config = dict(
    n_layer=25,
    d_model=320,
    n_head=2,
    n_kv_head=2,
    head_dim=64,
    d_mlp=1280,
    vocab_size=4491,
    activation='tanh_gelu',
    norm='layernorm',
    norm_place='pre',
    norm_eps=1e-05,
    positions='learned',
    qk_norm=True,
    attn_scale=0.171,
    bias='all',
    tie_embeddings=True,
    parallel_block=False,
    init='normal',
    init_std_qkv=0.0231,
    init_std_o=0.00326,
    init_std_up=0.0231,
    init_std_down=0.00326,
    optimizer='muon_variant',
    lr=0.0105,
    lr_mult_o=0.611,
    lr_mult_down=2.0,
    beta1=0.9,
    lr_head=0.00494,
    warmup_steps=43,
    schedule='wsd',
    decay_fraction=0.929,
    decay_shape='sqrt',
    final_lr_fraction=0.0,
    batch_tokens=[32768, 65536, 98304],
    seq_len=1024,
    doc_mask=True,
    train_tokens=372800000,
    steps=6034,
    dataset='wikipedia_en',
)
MLP neurons of a small language model. Each row is named by its layer, matrix (up: input weights) and neuron, and shows model dimensions 112-303. Each number is 128 + 24 x the weight over its row's rms, rounded and kept within 0 to 255. Numbers have three digits each.
After each neuron's rows, "fires on" lists the tokens most often at its 100 highest values on Wikipedia text that the model never trained on.

L15.up582:110137155153113132151145154145109160134135179081144083089134088144173145095144125156112138145138141158133129145116164119115112131125122184121134118136153114134133124152151094141115108166099102121107124152106148132111148123149086074126138146150151131094079109118084160080120138158116138132107168139137132115123141089126098191184146121130157127125148198110112148169099131133111138154134152144177138127097175126121103141162133128099108134140117119128133084126111117163131140128118139121144092120135172115104117149154133139127158113088112141076186157137132107122116117092120134110
fires on: " in", ",", " to", " York", " of", " coast"

L20.up595:124078126117124154080130120132101134107151115130173155126131126135122145114140111143142165137131157157142086192094153187165134144090145145113139119132154134103132102077136117162126138107129120116189132137143160152105165113105111097142139148121165146140135089135108117152102129161155157130153121127148140117119116103133107104148144089120103159080120133145124114108114117107119134098114146161152143111156101071078147175123156115117132131108173137137133142129105124100122126141109127118083132151131164164146158140162113138138114133126112142132134125158103124130128118158123124183
fires on: " K", "i", " dec"

L17.up1202:140137162145160163082135134111121072127122101057094129130107086123107081125116148096110117130159116121101108157118118128126114128061106125149156076139126155072093097089138137102149128135104117112132145081176164154157101144101128127125172106149182157143174120134089087141153152127108103109166112123159116141153129104106103132168142138155152161060115113135121101115144165129137137126149136087151113111129067122168139137120106129113111128162152136103200125122129136118170109172151130098104170113150114111121135114130106172135112123143142121136153121100115135117145112168127125134
fires on: " B", "ail", "it"

L15.up450:143104144099115115103154128083101126135141106078116148113124166146127121137114160141120148127116124119083160104128106124119141138108157136147114097112126106176130123079112117080098166178132113120114135135094093122099157125137138141120086120157090143119159093157110095118120122098099156125143086164146111113104107137165152150105128166126153120115153149135152108105110127098203131119141162131170093089113100122163173171104112081138107132164130084167121151118118110110132102130151116145160140180107161128123112125158145113120168128096096136133135150167144112110139163130118140077
fires on: " and", " of", "-", "g", " ("

L12.up692:130124176102064145137130113094113143096121135094146097082107109164141104136156100138136134135126101096089160109171161149102094128109147138164107122107115154127133131133099127144159134140118140138140148136095193111125125149146128121126174125121122141079099113134103108107135097136157145104127134116131139123160121112144115073146151143131130148104109148094149118154113125136097121187126131120146144166181132091136094136168123084098115108127118135108138134140141115110148129102135111147141119156150143120145092109145134145131162115108114129130186165120079143110159142091129127125
fires on: " to", " time", " in", "y", " Time", " class"

L5.up718:146106119133146117157080142092154093165118125171129132090119113120106108114129095128118128090134151151107149134137167121164120127164122087136144138163103118126206119147115109153117156101104188137134110126168105112114156126116092134099133109131182098125127132121157168113107085108122141177120107118181152114171107122109114086134156126175119176142179129130153133136096141157141086093146164062124118169106118134160157128193142124137139151131141101140127101133176127096129137104101166107163130116147104123081092144104124119110147121131107168139103127141110109147107111143133108129
fires on: " pro", "I", " Pro", " comple", " due"

L15.up237:166138137110142154144101152071103124128150155101100116166171120134124058161124169115176158125082150145107090117126144139132104169117113109123087167140164162183124139136115099129086135162084115109113142096146113127111147119138098133158106149114133091093123095069177117112092138132125175118139107113166142136165117151148125110119101161151152107120154101145095175151103140138134167144133112151137120113169151104089184165099135097145136121167109107167151174099138105118112099094125113136100131142129109142118159096120148162155131098139120129147127168120129133152143147137179133096
fires on: " (", ",", " of", " ", " w"

L17.up265:114077162161103140099109155140146122120139142136163128170118099154132138162066107139107178097105144113118117128107112130153162157067178125153137111127107094150110120123141120116110175123122109213112148127066135147153171119159122125106127094142168120132155160142113130112144087172138172170151193133147089069134130138149116148142125131100142101147139125124112155127131107165096115118138096074126135158159102120103157143083141133080084118091116152129134090142156129108121132138146097120131149145109108166139133120126166121134146103132141135110093093117146157110123136153108157103
fires on: "-", "/", " "

L17.up832:152114131124096077117122125098166130175134160129115078118118101120177150092115130079124136177106141114142117119127140112089161127113120142107164130117125149168087107174144125149109111101118091102122151127142086115135121156149131119163158142145171139113138120122124131122124148153113131144113135125132124160156136103118161128125144131131125115116125153148086123151130095126147162135142173155089150143122083117135127098169115140125128153156123159110148102115128164141111151113099101146174157099092142129164138173136178149090093091117120126129152141130125113098168095096156100069
fires on: " of", " |", ".", " F", " to"

L12.up1124:179142124106150124122141164104148170119141123110096147148136136129090129101085163105145135121120154124119122131157090127118148106134108091136103119144124094167147114114144114137144157129131133163141154139121106090150150145158135084157123147125085157144152139130150117109118124097094140165142162107137132134090101111175095124141131097134178129169161123124127112123144147122177114160119117134147101129056161137135158131143148105115137078122119132132107162128091113083116148058149144074095086138145148157122121139150161150067144120116185091103152147112150109109160115117163155113
fires on: " of", " |", "-"

L12.up1032:131117147099131088144136103133133123123166123119151136105120127127130156089146192099143132167150165118128166187121126200137131160102144157140115113115152083107152151113149152099122150107090128136176104149137122135117148149121142144148165095148122114103138133154135115126144123163103113106154126118128139153151074089123097114120122145147100142096088166092122107086106133097081118125067134126145114117143126108090119108129111109105118142143084163142101122112108118104114149089131116146170175147137096141159150108106143150126120117113153107125116130154162132152137117129114115170
fires on: " is", "ven", " do", " if", " St", ")"

L17.up740:078105190143133153140134152144119146137157144083131136176125159142142122157078156113183148095152115100145144146079158116164191145149093129114086140079153075173130096099121078122147142132136106127159114130098107109101171141143109137144123115134112105154119127132090132086144143105129152138130148099123076066119110137149136168165144143109140104111096119103120125100168165125111167147140097117131139113107091164151134147088129116136141140145129087099101139142127092119142140129130123138161137141112117133126110156126176116121152126141132100129105094189097151148155097161117114169
fires on: "p", "v", "-", "us", "pr", "to"

L15.up130:148125152138162092126170097141122157142066153117097136138137071111140132138151115140135173102118208141113131167118124103138109105124100126079126140116135096136125139100115188177159097159118095129129193176091104174193156103116154110099092128110149150112111112100118125156147169149119116105102125100153099112117172156131163118074130140126150143126164131178142079131150148150137105169153146116083130146148145127167136142129158142145131116140149109111128127112101101091140130152094142082121149136125123117087118125135156113097126151110159110137180090127106078098150115187157124110
fires on: ",", "im", " and", "1", "um", "oll"

L12.up1269:187121074094133113107134114113110129106121152162102130124102139145090147151116166098110126129111132123131139127137108160125080141134142101124159166099117121140161145143176130153144093118135113092161114099095127129093099131134121110111107139147149115154117135115106132153139101144130084112156146140187051105118158115119140149153138104150080118146090140142129136138091124111157148129126153149160147174117143147173113157144084121098154094115101133120147112133131104135091112129117147138137136124110084129114121137170138141129156148135153142113116177139172105114124102133128090085
fires on: "b", "r", " |", "5", "0", " r"

L17.up1134:143122140061113086141133170124119148161127129142133094121125095114162167135132104131126111111143113200132134149099116092110142116147142094128148118130123139117136129148102140121138093125139138126052107152117126132120139115157140085125152139120101146133100086156125132171161110140099133163122109090162150126113102123102129108119139123152144140141106151173116107091125116172175095139139166096128091140122120114142163110138166125139171125146146139116122128121110116094120126151110112131095091136132145130126147185101095112106153145114124115114133151064119100110138107135137169111
fires on: " sub", "um", " ob", "im", "az", "ut"

L12.up202:120115172140109110095141142108119109137100092113135089132111102174107141112150145143130128115148146141109130164094105134114117114141131092118110145157122129119149129099133157136129173136049144147093113138168150122131138115101135135105143121116153147128126094173118135172087159114101149159151121150126116121115116103088118144160163122145126105072124133120138112102138133128175160129120149090153109116128128092126146125125155123122092068113147138122143108137165185119167139146124135111091157124088100157131129148128106148146151105133154140131122159169156144134159157184111166096
fires on: "s", " K", "S"

L20.up383:163107119146139100101098105129150137114105111109094129108113092138107178164161108144148117103138142153113108099111084101154143128140092130108163124152154155111113115086172172117141136146086147089160117095163117126075130100115110101105129097167186132115113168135083146175133152100137125099135116061154117117154132123119147087136149142117143168116141091107148145072121153177137142144120136129095094116158112114127096107133145117157118121151114178087161108122122140136122166123133134135117135105151143144099088137145108148173126138142114194148125134159142132124107147090115143122
fires on: " B", " S", " pl", " P", " m"

L5.up1143:127115118119130117091155153141125090141158107153124156084137137158151122155129120116134137169136112114122138134104138175150102125147156135115148143089171195112114143072121069131120113148165116096161125134089132168170145099176093144143131133140103127060103123143161165090144119147124129135088123103115134091153159118117154148164100138104138138159152134098141135139140168138147107139148113106143121157107109123151145132073167126147097141166140090118111167121140176095104119124152072143110136116113137091158151087096154150124124124151093139110111114158087163097132112145186116094
fires on: " for", " or", " over", "led", "====", "if"

L15.up1250:152068160152156148150205113121110072098105113112131145104112119134125151133128125131113116112112096160131157108169097123114150114165137125156156110114135152152159098107113118094161145114181137130107106163124161141164125143105143112099126116090134158137158116111146110095125128106117152130128105128144128124143139119139147125160068095131119089112154124111118141120091115099117164134126154107169093123159133169145128101139110114122134178147115125136165163094141135103134078107117121169148131131131144167151131163153112105158146151101160140074114150153158144104101135146177145100
fires on: " of", " and", "ing", "act", " the"

L15.up563:123091115067179155114151163135145109088098138070123073144114114109135107144138142097104144122097158130111151132139160125147125118118104193168118118116142138111101122078118138106116138144162146107114118127159142095155147156123111131147122136087152137146138105138184133134104114119088105118135146132170156112143154101115139131165135103135102151169136120153146135123123158125168125150121129104121146134132163081086142162161128108142137126124143087072105168137051121119141137128122123150160133130168139104118119140094193126128137132118120128094131130160147126097132151115129150117
fires on: " |", "l", "if", " ", "p"

L5.up116:119100140159133129176147100127102147099124137127171127117137113129159103183174110143142100169138109130115101122137151133147126154113138149110118112112136166095133152131135113137154141107106162091117127100124159138144106069130144076158138160132153120135126114144146142147110133149179101148067096116124146114133165114129102099116126081135139117132127120140125129160081119136130124140139115149109152135114122140118165146108170111147131103138137114062126135153097128101141177141106146124100090151188076192093168161143119135141163120120093164160152102131120150116121178110114163136
fires on: " K", "ederal", " k"

L12.up296:129134138143159132117110098120160098105139116100102154155125115165150120140109122165126134104099133157093110087083141106152168121130101095156126141121131077137125132090123079140117117131132103194147142127152127099180159155101142131125141136122166144155139099129134078079090161151155159149106145154140146126141116140168167109118136137104155125108085101097092113104119143138178147121126119138119130128124140140103134140126132138127164187123159102126125134143149181120069135139129091138136135093125074136161143059176171090136102127131115092104142098109122132109114133166131161106
fires on: " ", ")", " which"

L5.up212:161163115104096131119138158099111149122112090116126093128122094096169136118117166103128122113108138117120136109110113119143104149149134098154132133145148138135126132092105137143093109135119133128128132168130100141126143161170085135130103157136150159191124134088156125202125084134132131062143134153180123100102116116104142148158143140137060167133112160123119152108119128144136116140098138155148158154076147138123069171143141163130134112145100119148105115134105102131194143136148118130109127130153119126128078130123138115101100133140132144084160155169122100104144073137136189148
fires on: "l", " |", " r", " coach", "p", "-"

L6.up679:135107142180098119130121123135129115099109096124138128188122102125135124109145097085132113129130123104116158142172138138132128129124117166143123115100195097093124116080101099137136129105057179151119133147106099141141132118150167143097154120121120178156141124119148109129140078123122109113153127146126095151128141101116102083141139102132106134084105155095154126133121120112093110115118098141126117084131154093098127117133145127124149183081103124115109095133103144122127138111174123100113129166131131162118142139129130156155136144143151140153095090134172158117105122102092184093
fires on: " =", " is", " was", " how", " it"

L12.up469:110192122081135138116140110121087146119088174089185167102139138107121139108083101164104179169132079144148138130149152129133148106132134142098149186141110130135151121100072069133091122149178105131098159135106125140167138139141115140140134094151151139155126126114089136095143088116103097124117145086170112108110119118141160132107138096130153175156123126104138176135149095104094153164161102129133149156115088117172126124111109115157121146152122097093110129148154123144142099120148131135074133126151134090148152108200070107144138129136146145080119182096166109129120121093151112142
fires on: ",", " re", " to", " went", " sold", "ired"

L17.up1153:127091159122118177130119136100093140121111114103134165082155140145136104093138158129112105100133125102111150162121141123142114120081137156174120142136098119144190109108104150111142120140080112146129116147116168125144110102133153116113133108121170119142114142091119109090144109118127130140149158116146165112094138138134096168137137142145133119108145181083101194133147109194113169159131151129137170126129133149138091131143126125120074094148100100144133115124098144126136108129132121109106126121161160098117103141117128141041081071118145086139119140128155126095153097149137148108
fires on: " to", ",", " Al", "us", "ama", " V"

L17.up485:142106126156153108180132112134131148117184133157142152148085167135160122132159143079130112110110147119153121141088154150112152123105125149123111146152165061115117101102110163139152135126161105126088123102113115113171103154122076134122105159166112128163139097140082143108149086166106101102142138114102176104095118108127124136121151069094069122162101125134130171143095138119131166118104100151154127153112129174150132126111132099163145169140099101119156122131121153104121114159146123127150117170144131126106181156109102112105115149147099146135110140103133128130102119139153129179
fires on: "s", "ag", "th", "er", "z", "c"

L12.up597:137130110085118157108114163093118135113148110102159108113139130135134120125139114105133125117117150093144135098126110137142075109166115109126103147110142129117139142127130093163126134121134150101118151134155135116128138142123108157177137145102120141097166134139139161115137112155179096134125130121142167121094126121070096097139133129155164113117143149174154078091100098142100131118078103110120103115181129134117110171121164161116137096117167074166125157128183103127158135151133108090176124150111147120137141116164115139119112119126131139145151124130101077129118114150104143107
fires on: " un", " pre", " Un", " De", " dec"